From a checkpoint of a small transformer trained on Wikipedia: RMSNorm before each block, tied embeddings.
MLP neurons of a small language model. Each row is named by its layer, matrix (gate and up: input weights) and neuron, and shows model dimensions 64-255. Each number is 128 + 32 x the weight over its row's rms, rounded and kept within 0 to 255. Numbers have three digits each. A neuron's up and down rows have the sign that makes its largest values positive.
After each neuron's rows, "fires after" lists the tokens most often just before its 100 highest values on Wikipedia text that the model never trained on.

L4.gate559:088169179088092064126121188101134124090114129142176139069116164101141164168136109166156127130164119131107092113108105084101171087131098140127136142128192102136101177129073093138185190073162044082067104102144126150080137068089103123142052130171077168148126182090159145144117123152109124069130127150188105133123101116085094163151129106099157119170126131086061138066051122124077119101120124152146157091114106140101165105137086087048174136179096185084122141130123124162158183111161090127170103141082123088135057104068131156172135096135143146154112099114143114104106146096109131117
L4.up559:120063088150107130117066092131103050084202113117164146148133144113188144135132089169094058215109149153091103137166068140104148116200130038081172108163148144158180131127169199158095153161087107183151119151086101166139070097061115145123179159139089106070145142149116131122113140093141178159151126088105128114071096127145125129138179105141076097091077171131161133108144144097126126099097174103073128107141163146163144178091126152138158170108117089132165107107102129151150141103143127175135101115107080110160135140098140142179152149163155162111157123148122105073089142070108101151
fires after: " ", "ro", "s", "ot", "ra"

L2.gate239:103182127158121074085142107131114077139085187149121144141100059168131129129136122073161170126123174120141112094149170176094071150050165147129169118082154092163110238072130084084179137118136196136158124149132121096063165136102153115084127141167126140086100118143184121121113083151128068083185146145191146083130074092106133140079104109180080164155086074132151098116132113108071156148088194150105104159168125122136143147125098157084138120105116119124052090127109147136094127132111128148163120127122136171148175059122121134094189142169132136108129109133162147148066097149122126105
L2.up239:143143127116127137174103131152150181142092096148117157162086128087126098131080103177130187157135157121131120069133153126154116140062175084162112120081189162096132175148183155096126147146163150124056133165122178101095140087118074182099102028162102140124157117135131091140021146113103102142159123109142106096155177148142093122164113120179087184103149075115095134134122081164104157173150157185125133152075142142103132132077101157120170145118122128134135115154160118172081101068156098114114103107172134196142203141171115095120115139174107125103123136123130168107084099142122169137
fires after: " mi", " pa", " Mu", " Pa", " Mo", "la"

L4.gate678:209157103150122138134187109095148099180109139075155159082100089083100049156108180161119145089142142139143157099135168155163142115138147105176131122160162163107152135122146091175109135199181067068146117129074134089087121099128156141155093147179089105117105112127166164152140122137082120136143113171170163081132125106131127183099076161121120131159138127085088085165124114087105169100077133131154116110109071116097191146146171121109189044152114098125106144182055111183115149188115088127099117164135101141122105107104111121152117139103190152058110106163136128093120041105106079150
L4.up678:112157124162154123120098140095078144107092085181073132192143050116139156075160138218084163113150163116144147096152126115134091157163084156116111139068088107128081161140177105105069120084132126090085090144154120156071091148063135126169171066075145140128129194118110099099141093112150164176092146149111100076134102107167112136059148092156133156102151048066150179105113132120111105104151145092130127117182126141121076095078110132182161107100132147092133046158124076126135161093114130160172134142093123156151137221043149124144106134121138140101132114171161102114113089160107134117
fires after: "c", "b", "p", " C", " B", "B"

L2.gate436:129151119098110094128126135160166117175155147113128139098132167193195110133126084138086143091112114107162128080109135164094151124164075106161178129155166088115130155192186119179146114102093120143102150127109121162127116138129138087126157106126060109155097055102174080135158139124173095045099067074159105132245143159184155101166089131140113177167154141123125110108125146142114131133108080121108095125126080142097154123137188130182094139165109175106119135167142182121095138119110131083197090105104088180102119188197151141179180126196154141116122151119122149133088137152151100108
L2.up436:113163128116113186076053100145163112148177098126100159150113109159156166115143096140152198083059185135128142137159116184085134153140118112112118137095151121115143165132130128156119058121139094101159098092150102190126126130104061112141114102092130084177082163120127047132172139072161072134116051119148132143143170089163178159132106098147089126139167166077151087108141140158140189116095098041124149153134160097157042131125171103138068103161116110088083123153135188102130185085086131111104106160107129167110171236107145116125114097118097195045166146132101103141110098131133124103
fires after: "P", "p", "B", "c", " c", " met"

L2.gate19:142159165164165156158117115094131098156109134155163125145127137096141097088128146151100116144128072098117092134114097110175100173085113152073145144120104082071114121145121126178147100128133089118137088075152181139095147101137095118134102122142110098145113136063118095149126098170151154179100099139089126164108143066141183159090094059174144100106157119100122202105134143163092119116186149133085170098126159096112131098140087094160092184166103158073109099091126167107187158092120173151060089132132111166154081109158138148110079112180184100064128172109164113161121122173078087075
L2.up19:123101132125120058137139133165128108185114102107137157143140134150117114186122132166154071163123136098105120062112142108106135114131149108135095055162126163126173150166148117071099086162137187140063155124121139145138036195086161062099151076122116112142144132111069175165185070094104160115136120149134114135117155112122161086112110178159079166166150167103171195101119144103109120139110170129128154125123092136180143163148073139156154105182094092169119131155115118181125138092173094112162112155166172160066155079025142140189081127162125143157130168125093120116162137153157157169
fires after: "par", "or", "vi", " Mu", "wi", "ul"

L4.gate401:171181178130116097136125120130101113144124109150148175162144117118091118073207155139159117122129155165138178141128163084142152169147157154090106145159056132090097160235065118083111141152165100077117115101094122188123096102074131162142112111174115094175176139114149146134147145125137175107147098102220088083137137104149125207116142131148036113123174158092133211138111087157177149149149093100115153180145111112135170165107135119077072153165086138171102097110139151175173151097129171083140087105124187142134103090115121123124087081122093069099172087190147133129165124097087100162
L4.up401:121154192129137136100153126149090125134154081127154120172135105127100165157123131130132061109055108198111122128113082109150190100089160173028122147102131153107145144117129112077063124149143141091108145089122147178080098161138111069022160082092080111154157113157130138143139149151071141130073103116140167181110146090144101133168097172141161084139157179120152116103088053120107094113171097146140150169112107146139134109088114123089111129102069145152115124121151157156185142111141122147104089144088086165192126138148149125102104188160143070153155130138176158150127104084058112131
fires after: " ", "duc", "or", "fin", "vi"

L2.gate88:172134136131134091103151088142090139135112115119131141164165127185085097140088122155133169102105124054120117134142142096097140125130133167101178107075114046138057160136155105190172093149201124099101178122115130131096150122102147154198164098111137111071105153123161126118132087132147109116103137128166122108164134119086123144130146119128093115157161146089137094120148136089092172102103160134154117077146147192149177123188095141145131143186130142104113143099144140138203085077115139105188166167113210049154140121110109162093134142119127158093076145150114079150061134131120155090
L2.up88:110130169098145119095093120166119121133120114105189169160177051108088037086105165156191138193125172172131117150094116111149206124192125086106087149142074138115132145105077086108127137133084126169153093115097100159093169106091121097073118181112120100142111124165140108140106130140083094124147116137134154110125108102127123136140155169092194144127072123115127117113069142152176153132146147109173195095159176164129098131163120150110128136119175131090093122116103146154139167141146136188131074138129107104127153112122102131161082130144141131114169157141106129165150104162127145163
fires after: "ra", "u", "ma", "us", " Mo", " Mu"

L2.gate38:164112096089131156126143177114157138100100138115126171147139160094110101144092093147132087163125119106144164124156129115149178130092188061152136133163120180173123114081126146143197083102021139198076164151084115223173121102108120157132169096111145081121138123137105081138147149142161146172152140174146130180104143198089110109101145110160149155141162109100098184087097083133169117094083141057130132109126105166118087132189109121132160134090163128071191138117101109171130108085140096133087134095106163117192163161114161041155117111136106157178156150048113115113141111069131167154
L2.up38:097094060100175086165138109122112141141091083068144249112146119125156073150087116158144129128142098144100092114098170110113078144126150137154144133131111076181141135059158155197169079121129092130146074122168127109064122146145137144072147200136125144127137091102100121137063135148149127091103172101158152116113153159135154098122097108158135114110091149093138141135128076121095108104150111160181134148052107139131146107236139116209152147096150092137142093110119092126143162110112077136091095087106066134129075125167148143140158127165134135086171085145149099179165123139112132135
fires after: "an", "w", "n", " John", "ir"

L3.gate92:075092108122172129149129101115227146116125083158134125145121104072176157159138121137106117120117120115177158136171186152174129101129091063132148137088188103094182186088189137154135115139120155099144160105194132125112143113101146135131219162142158175170070116108112149109113190077099084123122142064134179162185178164164179164185128130146138164122118113130164117149187113084154172123102117071152148132119126141132168088102135088177084117129116129077149113104108158124096119089094094207150096082111085117160183145079161126124159119211121059119145094070177136093148114174124127113
L3.up92:093084112122130131101156117087194118091149119134105131101105097153122190143176108137181120106126097169156159169131179147183113086100154132127145077181134155120155162120111164194137125162152120133153113134153118176181223090152127166182165175079182105124117162115123199165080215157053125119097116101087143131115098075096177157167130141125138082100172146137186127111117094079092118160161137129147116185124106146126152119165155087104149148144171130139185122098122162085122061182101110118123151153148088088162114116058150120110121126176129085170165105084117119128123110125112103084
fires after: " ", "an", "est", " count", "ne", "x"

L3.gate217:118145089164140124111124081095174073152054106139134126094083144094062161152118099128131156206139190072135096148138173130136133145151078181119138071142117147128134155167172120144126089100119131164134159189176064084094149082165127102113151087114110133119134061139127088097216119146163103119141128177106152117146129118122096174121100144156150126186182161143130126150119079074125173061095140160127081173118152127116132123116147123136104177125133117127117153096084136046080156192106101143193167130161106173085135149122073135114156137101116096165167089166127135167142094131112170110
L3.up217:178095136133093095049129160130134166063106082122152148051134125098130147097136153144112154190165147124094101139113133095152095117186140111116156153097178108098183120179137180055106087126157128151153145136153091177146112134142143182076102157093129151101138144105158113168116128174122120157126128111137076177192093138130082144046143139148116180123180183145136175152146077133129122177130157091103149161126102121103094099109126120124149150126142113115136095104173115098091156137148174089136137147109119137168128144170162152108111121152143137139158124134094170158114123128152128200
fires after: " ", " the"

L3.gate364:081115117128176061111165132085075142092084157103143139098136088138137148152111118121160178140155203193135123055170160165145161140155127177163180172141065103168109111192163109171087153135159179126082109126124150122100154137134139162106102112144095094148107133112116100191133162104146174098109122103090100079176116102148128082148110135070101160181068148095082082149140103156110129095067123127157148126143113157124165151117080154096126162120139087118079147136127118096079136147156071112128192117126124105102130134060137075101130143155171152143130122107076115073202035138118146168
L3.up364:142108094128175109090194146131109093119135164094082159094109130139156072168145082134129054100156096152146133137105138076132090135141095120170118096159127123073136130094142188118119062146114133152115130128132137118163070165161147194106121159153132169160161103144147182149115147116085134156108095093088114118151136081127090098117087100156119139115150098110099148167161000069110147113092204092091195147204175097171168161164179139085151125121138130063154127113171066145133156172116153092132138115145079197117105114127108144133122090176158110151154107086138153130107133115135115136
fires after: " ", ".", "hi", "li", "ec"

L2.gate697:223155122138148049141124131143115124177120128116145145071097138171104113092128106106164113060141105124166107140115098107085129126138106114139185124129129194097110142127139123128118144150076133124102128136114127146092140122141071146141121212127135168090160177101107078095004124209125095088102106134160086116127092168132103116153129199146096148123199082080070146156139101115105190121140160159116182124124098133159141126155086208061068079144082127103157111105100215188114117148159132132129168139157122156133176089113105150108151114115150147109043153126139091104099134186172139110
L2.up697:104131169097146099183124137124099121135152146128159151141072144120106070136144090124160147081185081082126118105142116150106071199133088143144090106117117176123126180104083133144109100148104141175092101096137114082150159139125135077157129085072135124115200175078108091117151152160147166160139068149156096079137112125083141162132130149115168134190180137124118175168142159074092135243097130155141131144107052097139162148131130174078173126158159138142128171079149106135090088144173115095147173185066193080120173101160060107138166145116156116165061143164094070141098119174107111105
fires after: " Sa", " Lu", " Ra", " Ha"

L2.gate557:119091092138182137135130110116063116093097139198126158159141088088117065099139173170157196102094127112161096185100132086137138073131119139150113196182141079156204125077141137121136116121110178094117126131095084158081142150112106109106160160094153120107117168120145121125128103069103107098079071128172131104133052112101160159098101111133116152107108157152158155144101145091106145101135188095153061131124148152126091221144171162110132144159163107132060122150150115143157085121066171120173153141176088109147136135105180168062145087096166179093127092109130112131118095156089174135
L2.up557:163154133062087145137127090145123101154102124080104128095151122143118120167118122110132095119151149168143159105141132085082138132161165118040099157129170158119096123102113105119092114143108120130125134122157123136086146124121156203140167091108143075141101144092133181117121100143105081188185128130101129114119156172119158135144152157110152063151157119129160154172056138168135186075124110114141189075130186146171108068117114126149137111139082176084127058125088198200135121154121099140175114120087189104151093123146163152115140150116087119096158158196111123072127168119096145092
fires after: "us", "an", "ra", " Ar", "c"

L2.gate312:077121122091142105171049079147089155129115149133078125159071174171138076081111162148117102120108102104182154132151111103085166113129162132201142197188151117172099144099110130098108108157102135173109156107079155205108137125097149157143149137099178104099116203112070184119060121114105131141109121102161145129109148177115163170107136162101116121151131144114138135167146138117133124117089110113174133145032132107137079087165160110103170122128176143088110155130091171108148094075072103075155121176175148100138160155174143169119148124103094145107147155126184150121129115130170118153
L2.up312:150120147165119107085126124110115082155162145127131154136165053079080110099138147127086139112091078147132163190092120081116148121142141146090087128149126077142099084138129131190151128177137156130148108136148138142102186170122125157123125143120115140143158087155118145168192160109163147126178129062130061104088115144086082075167128114155166126063127112105091153120087184194133157120135082171150067034130156201116150160118142090119111118133131048082119088075179148165089115111102157122215132129133144090089078147080130129138137116112125163132163081087162144122140147094123174131
fires after: "ra", "s", "and", "ment", "re", "ad"

L3.gate24:210124150135074135148081085093162131158112154137188119100154148121112140129069191172160027121054185070119107145094151094152147100112183127140161093137182167118120163082106046125157137139165159156073155087127131132168139104181135133171114059098138133160138171154176079198109124083150141075116165114123119126135119140120138127120111115141102078147160126106130138174122139073123163142125129226113130087141124171115129103104086200134110129123134168117090155128154130167146140069136168139175137151108122102142114098091099078101129138097097147152108139115164088161105130123112168137
L3.up24:131144085179146095175129096102030107102125087103126155065101160084050119137088140104085104162091109063136181102128110118188140081145123107116117102147160111143149076127109137147161111129150125203127172078142126128080125159182097122091130087051184160120175180076139111085134162145104098123110163118111122167069185096129087143169098161147151132101076116097111170166127181158144070141112128101091127139119130147119119136111147109183191165125036087134153154138137102129108189175104149143121152133125136101155154081126068083188105113087144134167158075133130191144149145157148115140
fires after: "com", " C", " ", " F", "le", " E"

L3.gate563:095162147149217164127107125120195173062162144129196104129085104166133132151112115141124122125135162136122126096129130212080115129243144099189160107103122142118088189132166147222130162121103133090107149110164139096156124152148136149091180079115086158070161110155091087106157160175150051123096152109122116140167128085145126151133145121111117136151114107099139194197104125136117127157102115157112136079103069169085148159078112138075082143142136159133135149128148134136109151098128153112141177102125145123092124165109118118142103255108143166116122154130106148122099121169121150159
L3.up563:123167143152088150024153140118090158110117151115142112103096097124113110087103081140110119142138121084132152131141161180154166124071144110199125147096113137143101119099125200142107134139091080157096152136121108099097190179155166137108094182103162107161158103185142150110099167096204130149114124132151141054135063160089178132104135113114190164158064115144100108118105167137102049158155132108168153113081194131084125098138162114135113161104193108123145147120156100129108092107187201106097143146144149144188131122160132141209197112111176184108190140081140120119085127102132203170
fires after: "l", " be", " d", "s", " with", " A"

L3.gate206:097125112179164120108095149169088137156130094113098118075163138128151169076108116071094142179175167115066123077086097136172155136156111128130133049095067151140109140151093125089044134097125168158104102099138115154126194159142152139168170167150090110117143094143136105195084177137143153136146157137129116081097114148165130086155123177155098121169085080137147127109059135164132105132126074145095160139123099166110129124164125147179119138107095091147125164118118047180067162137200089184165146139100159173124107116115115140084090115137137103157100107137174126169110161183114174155
L3.up206:123160122175154123129115106128165182144157105068093106104068112160093175112091158137133118140137166130089116085128103107109142163060193127089112108096107134171109137172144162116138093165166157108127101078112105119147193136151117122162162107071083159150142133086145169130156237189146159121126152178171152138120175118086142096094120108138109195143114121125132209138100204123116129117156089180120092111160113144081071130166113109162176164119120093214119110170106072177107107148176148128104154115086166126097111156130081121059084137164100148164117130117140119167141161114153191129
fires after: " ", "-", "ten", "ju"

L2.gate611:100197136163133108150147159212102148129091177104162197128098164130088131126109127133167164144121102158153111124147150124141116151090161152122152158101150105145077163140154177105183148175166093112100185119118175103085159145103133143148137150174119105098174109164172046152096188181136072102169099152119132138127185129163061167102091125179143147132136071145070171147132076122134188080100149199096125123214138090129179090168165188105124158164122148160092086120079147131068089142104082170113152094137116143109096168123156133136147135132114101135087101086142149140109102153158106131
L2.up611:136169162176111150109210098119101151152093154137186158146119190160103100162115140138126135143106177108144113110152116136127150122114148159040162201111193109112061132131189081165165123191081087123094127125148073142158118127068112100145100111105107062119126135103160127177138101081125143098150134109147117128180118085156183157117112081154116132097093153103113151154179111135099100131129176138119162123158109122040139094159136128025143148146168133110163085154150130099129145130085095125180088148135148082086090102137200084111191151131129209170160117136175108107119136139107197114
fires after: " h", " |", "H", " H", " pa"

L4.gate378:136143101142098139128146130102130148188175165122114136106191153150101114167081125142097200131121152077132092097122096142172124127108134097105099188065154103133121141104032112167095182122110118205136094099162093167188093178101076152071095130116062144082167129150140119105140199121075098161197117150126139110124097199116192083162202134109093134108141126150117149100145143140149140131070133135097180109139073133111114113142135201142098129157127144091135086116105138102142176099151155107119118155157101132162133138107127166112140159089141146170117158132143111206113137167093114112
L4.up378:110131137133150135181122124120231126114155118090074165121156146145082150114107130153169078119152173145167133176138114155145191097132078140152138152086110146108109111163090170109163128189128105153102052077187125185118130142152081124190137095104171163156182134119126126151125106091145138150094163130165102165119114115152144156107172117162144131168093150155152129089130102183180122167078092089156160193072060144189077140071122158072059148097083140145137165122148141138126100167115120141125126144095174126168145169146118175159107143144147141092117097164157179096122116112137076124
fires after: " ", " re"

L2.gate162:134189168159121076107081088153093110098095144161177113108095095144118161116146106056193115129138150159144087091067133148062093139120110145097180100058148058118136172150078100140115102177083129095102157109122075127099211139098103074179108106077118196076134097157158119146105126139122043136144131108054100128125167137130072150086131173097157164166095112099155113095120108099093133121166148165122132208173161119131160098152140127076099153121123095165125128107117151094127137191122152163165142150132136113141105105134125123093171178104118092111074160130155121140113114123136148123
L2.up162:137123157166150078106110119121116148131126078138098199157164127096142110114109067154139145133152169175139132140125044215166147095176115141086103175135058105126094149161132135112156131117126130127144085146116141134106136119067125140111085145158102134126131119126132127133168133120125126110145120180128143186150142151152134130169255103134096103080119144096129112168095126098138092095178157182123153075110183099128144128158139125088139131161125103123127091108088151169105148115068118150101060149178134152034169168148060149144086079146122076082130134132127101105092164137178099146
fires after: " pa", " cl", " Pa", " term", "ip", "as"

L3.gate226:143096160151171073109146135107045142149066122063113160097101031176125186112124093121145155144150141106114118114122129165150098158093094142142138084128120130076137131164144146162171148159091086105138068126114097169097130121074089141110064173128141080133112152107140155135103167108108130112060118113092130066146074141095150117122137135098116085105094123099097114147104194116108128051113151128159104128146117161124137103086165144159101080143072126139121118164180118114096108121090084128123145121097144165145161155154132141137186140137196153123113119102124088145163129110104079072
L3.up226:109149133142119105201162172117136037137128128125145121071145116169123149166117039121210159136104141146172091089102126088128133132193131150123133108129161075131130133078086136155078087106169117152105084117125136097173146106133126107183109167148143114131112167136137101117139157104125164103160078102100144091133160121118136089100137137110072128148118121122114108160170104148189067201142114098120111121096073183142090143105132146099083121103101160132093086138114121140118171203071145102157131100080109137121122123133105102110134192144184171119130120103178177080130192113170061060
fires after: ".", "lo", "re", " be", "4", "li"

L2.gate449:106137153111134109162071131120143140124150146160172090155168132120081135082113148111118112157137123187125095132179176112118096130126093144130104142099106050196065147197144118188131111090112066133132070101146123143092149171110101128117108128080158128122181114159117152076077100120105122145131138094124119036125101127165193142129198125086145179088085202133117115145091095150131170112172099099120163121118141113138141154132147150110095140082108169136146126062173165100145119115146149147171146149080192063202181148175124132172115137135096149167178114173170089147132112200129144170
L2.up449:095116143128143119065107107109112050077045142116143139117139149147143093141110119127065138109127142112188150153141099130088125110194121061163133085167156166150182139078170165172122113144091138136125145156143128133132065117110166129127123110108098080128132135131101150136204125165167156138087115091112119172164089150103133181122159093081133171128071094121155168126124120168126100041135132105160135102095133135062188153157126128088128123119103105165144171087151087086149135142129102169147148113164114108119047144125119179127177132123190144106123124095072162093119167158057149089
fires after: "s", "ra", " ", "y", " Ra"

L2.gate134:149139091136090156146158106157114134169167098078109123077130101173063130133099176118125097088136116105173137084097131102149154148054085076128182154133149163119149129158171107163102109133116146104088079174128085097139097083135123152146100118096109196166108064200152140155074174132120134114116174070175172104095123106127139085122068138133135163136145120101078134115089130137172105105108193134080071142115147101084089111114162122050096138163225123068112097134153126169109127081152109131169102159112110104089161088135134107134074091196126132158046159129131104123197133106114131089
L2.up134:128136119152128088105143151125114073098129133167096165105064198156125116133138090114124111126094132158132084061095099121120150158162110118152189136034082072157132104139114084136110132117130152108043116108129134120149078139092124120141114107124181124116065108143104145143151182147120100099157124109172067083172144128178201148117108106193158104096167171111106126103141165095107086119127156078099073143061159108100156072128172150139106091182182152070123074152100136149096137083140141109124087183128163158148189145095113072143080143116089130126190146126104119098167171154168134147
fires after: "B", " Bo", "ography", " Da", "b", " B"

L3.gate603:135163135162158109146136111119170177103095150146131151107121145113089085115096101134157082127138125086199107114098161153095184157143116165084137124101145101097134097116148124158096186143194160098109161187175100073154179116130126124157103111127140090072075173190190106124155129128125098122125154091132130116123123121205101111127137081169164124157126087113129144186142135145160114120147049070099092105144114131055133098111203139123046101161140162147122114096125089132095173129140103135134090068118125096137137163088130158132197175099134165142104050115120157165108147113096130165
L3.up603:179178172177170131095144148127093138068093099071094124127157169106121099168070141156154150125163143135119118144183180089135082148151143152172142098140119101193115122053148086077153144174069085083116086130126096148150102155159147141134108175092171144141134154157118180133145154114120106102117143120119122128114112136102124167147121139147124066129088085106094135169071119154145154100094079112150113145177112087147182122162196100093121164121166131074136132139161149154085142139191116132136099212117155130105189193151153144160196093111094140131094153084140089109124187092123147152
fires after: " ", " h", " d", "H", "-", "s"

L2.gate72:099100088069180165141123138127118105109135193148184158090150171100100138098112130139154155138125131122173178116129112163113137122097157118144113125181130142156135110086159119190155087149103090116085114161167125148122118151119091134100184139123099171186178071185085172147117138134177115146137127160134094125079095160124142176107202069073078130105106117118085149148190130164129119083131105165079108081136155232135127112153180179144111144149108076126187163099167159105104104105056046145172115053108127104075128134122218202106207106135149129084111094098142163168146142101127130110
L2.up72:148112107096135076177191166115091162125133149094161217130145123119068077145157148102142116157105100115110115141140094107128094120142093147149111184132061116151110143095136078200161111140075119132157158125106176077121128120174172136075112144070131142140141163045143143110082105098094135149140122095161076127124149127153112084080097161154197147123101126109154193172139098095084106106083106101147090125134089122116094158191088092146142108086182127106112104162111130183167137142123132124090141104148104121150154064219126083132107141186141134147136151144092050139157141176081161119
fires after: "an", "w", " Sh", "re", "ir"

L2.gate508:139113100138134127114142093080098152119083161128120144089147135134110161107113130163147097117085123109184129151099088124082137131184156135181061145170111108105144159151126124200141159122127122131136165134120110152163134087080105107127126152121216137113063134037147180130099088088131104166101160122161096085112119170138120161108153148072126151073118139121117106143115152120116184106121184127109127113075147191118111099182114167160102106152109128060120136124168235193135080077116125091196189149151175095119074132133104107070143166118091130111159175103147198155147167171098183121
L2.up508:055099105090130091160073164184041088137120148177160116106105103154082097147145165089162153129132086121119178115128086122125105110160087090075140168156089091139096116095119079070107058147109141132170164100178110143019134155162158113134098120109183111109133156139161153106137165073091097153105092135131107072111094089065166182102133107106078134144119128181101173155164131127107159145108187100146144095141162117135143151145115131133082159157156088155143092167172090137126077132129123141178184156130150066132133137157102174118139110109148104157092101203121120149119138132136171074
fires after: "ra", " Ra", "re"

L4.gate203:051115126129156123147114159153143081120130122140119178126210108127156122113108070121108081123094118117091138098080127112131101119159103156160135096144099107158142151092165082153107076148140123080143116133131118082155067090116126058119103123081123080167069064118160077117145109115072144167146129085084154198192135126145175080151151126114131089119171104073165174155137118161129089108175142108171133111087145180106161114098130109151105169110075150122134141167134065100102172134118147161169097088081094195127133090086126163132140115107143146155142107153162128147127134144113130141
L4.up203:109134141081160098125131177153056116119106106097115132098129057056091164143118148136092133091133144174115173122124107133209141075070167139119110073065172107062154093131114187125073096123164142138169187103124129150124172187134094175080158082094203126079085128131152164107152139112080171200116129125123113115090084132122136073122077093159120142121080157102149139134130112124134137148184121151116068071136110174100092112149107148164118149079118134165142137142139075103095131122146172130151153092140127180172117089079115160085127084115148142157154058123120159155103165142087108134
fires after: " ", " 1", " 3"

L2.gate590:139150186103154162077207157110118074093149080135109091099205133116117139119158105100118136127118147068102091150093125175123155158174096122101140125117089169132159147073141160149137138080146148107181088168133091148141146077127197064166112142163127150093076158110123171123146089082154075114114116123157196144129128049105127110112167125088146162130140146161164067133131175105126144061111120081171137132147150087093138148114121066065150126097161092137107126129142139078151107196108149149143104130200121100124090110110175114148117145101103062107140095139117123152100117089113137104
L2.up590:090172163157107147087152097105161136152150125128164106157119126107184184099155100090128178128160165187129074145147122188081060126139150150101145137083111126097127138148133108113110159149131128135163109137138104085151138148158131089165112148155136062161112116152126133096131109065144094098134141179088181100114088130129145176124145065060120090123072129146163122130084184140096173128106124120163108149184188097150057124106135100143140101137078118173152155097165134116110096142123127112080084109169118102110160057106101085071087103147145088143090160148100100147102129108100118064
fires after: "ia", "ic", "um", "ll", "tic", "T"

L2.gate265:145101145081095156098179100126122136186200141060080160120138129125121152074155132170135109050146163140209100124202089158074105111136087088171129164155116112179134155110125114198117198179100145084152163162181173148118117044094092104102140110085123100176114075089095128098155122133112074197182038161112122198150224080132109139102158150115101148153129143112164103124108126092099121127130072139135064100109150117144084068154153127104110100112110147134131157142129143122156075143119175148162119120141124081127125130173123097107145119149091114117138127101107122100166084100101125150
L2.up265:120151138145144097083126138118134159090109133100140125110159130143159162111143191151092149117097116143064124154086156188088132043102199181142149130099126141120124087148192096144113122162128075119116097186104089157106142155149117151124070099107091144102119176165117238120106154082184133080098119125182170103123105136128146139110098122070070084045113137155218139102112137103124094109116144115117094145136138166083093126163157081138139146126085074130094147109117100093112152126057086110102120036086111143122104097097164093189135107155133081099113082169164118117104169134066120115
fires after: "at", "ph", "ult", "ic", "tic", "t"

L4.gate457:145148144123145133099084166138165127151147126172114181087103068132163117086105127098095084145173057124161187110063166142092117140191108119182138091159100174108135181121106137102149117098121125108099127136101126119130116093184172117120087103128091083204124029116151091243111165096130088108106124089107100112140081126075141160155158201102084172154117157131139150095114088153140101169073153187117130126076085114124137106118133235134085179153152115128139119127121087085101126111187140165219122137161106140103116124106150113159160142118168144135109081130148086128152120203145114118
L4.up457:114115086077171156118141101068079135116161138114152137090127109162082163128093145155126130121169187026127149172104127127187171088161105142168126114109126113148131177089116055085134094133173154124136134127168125153135116100146106123162136056131148122138139065085136119159120153091128076090155150120101127093105107102105149118161147152227081132137093132102166114111050079152157171107104055151134159147103120138110130122157131134140184185139096135075131123160113139139172095090137087126154112115128153114120123136120152198114162129182190135111139045119077147176162089156107170152
fires after: " ", " a", " w", " De"

L2.gate213:059232216115132144130169162177169105095102156119189184158147162119101112127144140160131087164135138184114129141119155128128208090165093151183173147139119121090201094122125091147108124127145123129151113191126086160123128124092118159083101167123103084116115109150108073157095136158073107095114143069141063162148130109141135152164076119110120165153085175116125190112073123106143055077152088133091137109099129147117106143142052096142119132138120122150089118165170133137119100153136149173160122148115085148131138113115092119095131162168145137124174102111065067141119138138180145122
L2.up213:090098160161111147136149096140137203113128147186116145132129066145176167142051171137087141162132149083175089099134081137095091100129098055109106118115175100135144099144120124116216120154127091146129105117146122118134108158104129100171147183119123142137152094048184125121201168092126114079051112114157141132147073188212068153132139097114130164089095127104065089132107053139115159125104112124129140108118067122041140067139135146135180101143140151158116139157113096129101133045138068125134152157127129136137107199154158111082173090113123142102149087121098128138113128180128134083
fires after: " tr", " bo", " h", "hi", " st"

L2.gate422:135145114146146087095115140091104093128114114187142121129128120128099147043096124131149098112129096128136177168116130181111123117122111125134092114125169133128116175114066083159154166118115202076175165090175126066184059126136149083151171164148104161153111160101105111123161145106122098135098175098104100153115147110127090124166156160168187164097053109151210140133145136148138149085137091183137105196134146141169136181142142120062104125182092165114180157122137159069158111200135114107140123146124154141177125153075152133126147202112167158106153128144125119180216109142139124122
L2.up422:160087120165102115093137138127134130119087131128132133091164119127102153154163106201162118133150174093137094134105110095131099139110130119208127105130134101065128077113098092138127138130114103129115123184145180154185101085202104161124131175149122180158137138141167162112143155134159122130074081101136156123143170116147070103068118148146157100116116125128145158094122105187153125180077085110113140179168151097090102131148129110074080122175139109102135190074173081143118109146159126108113099091098111124085139120104119127126096173109130145118133110090175160079121185092101168178
fires after: " ", "-", "\n", "n", "s", " E"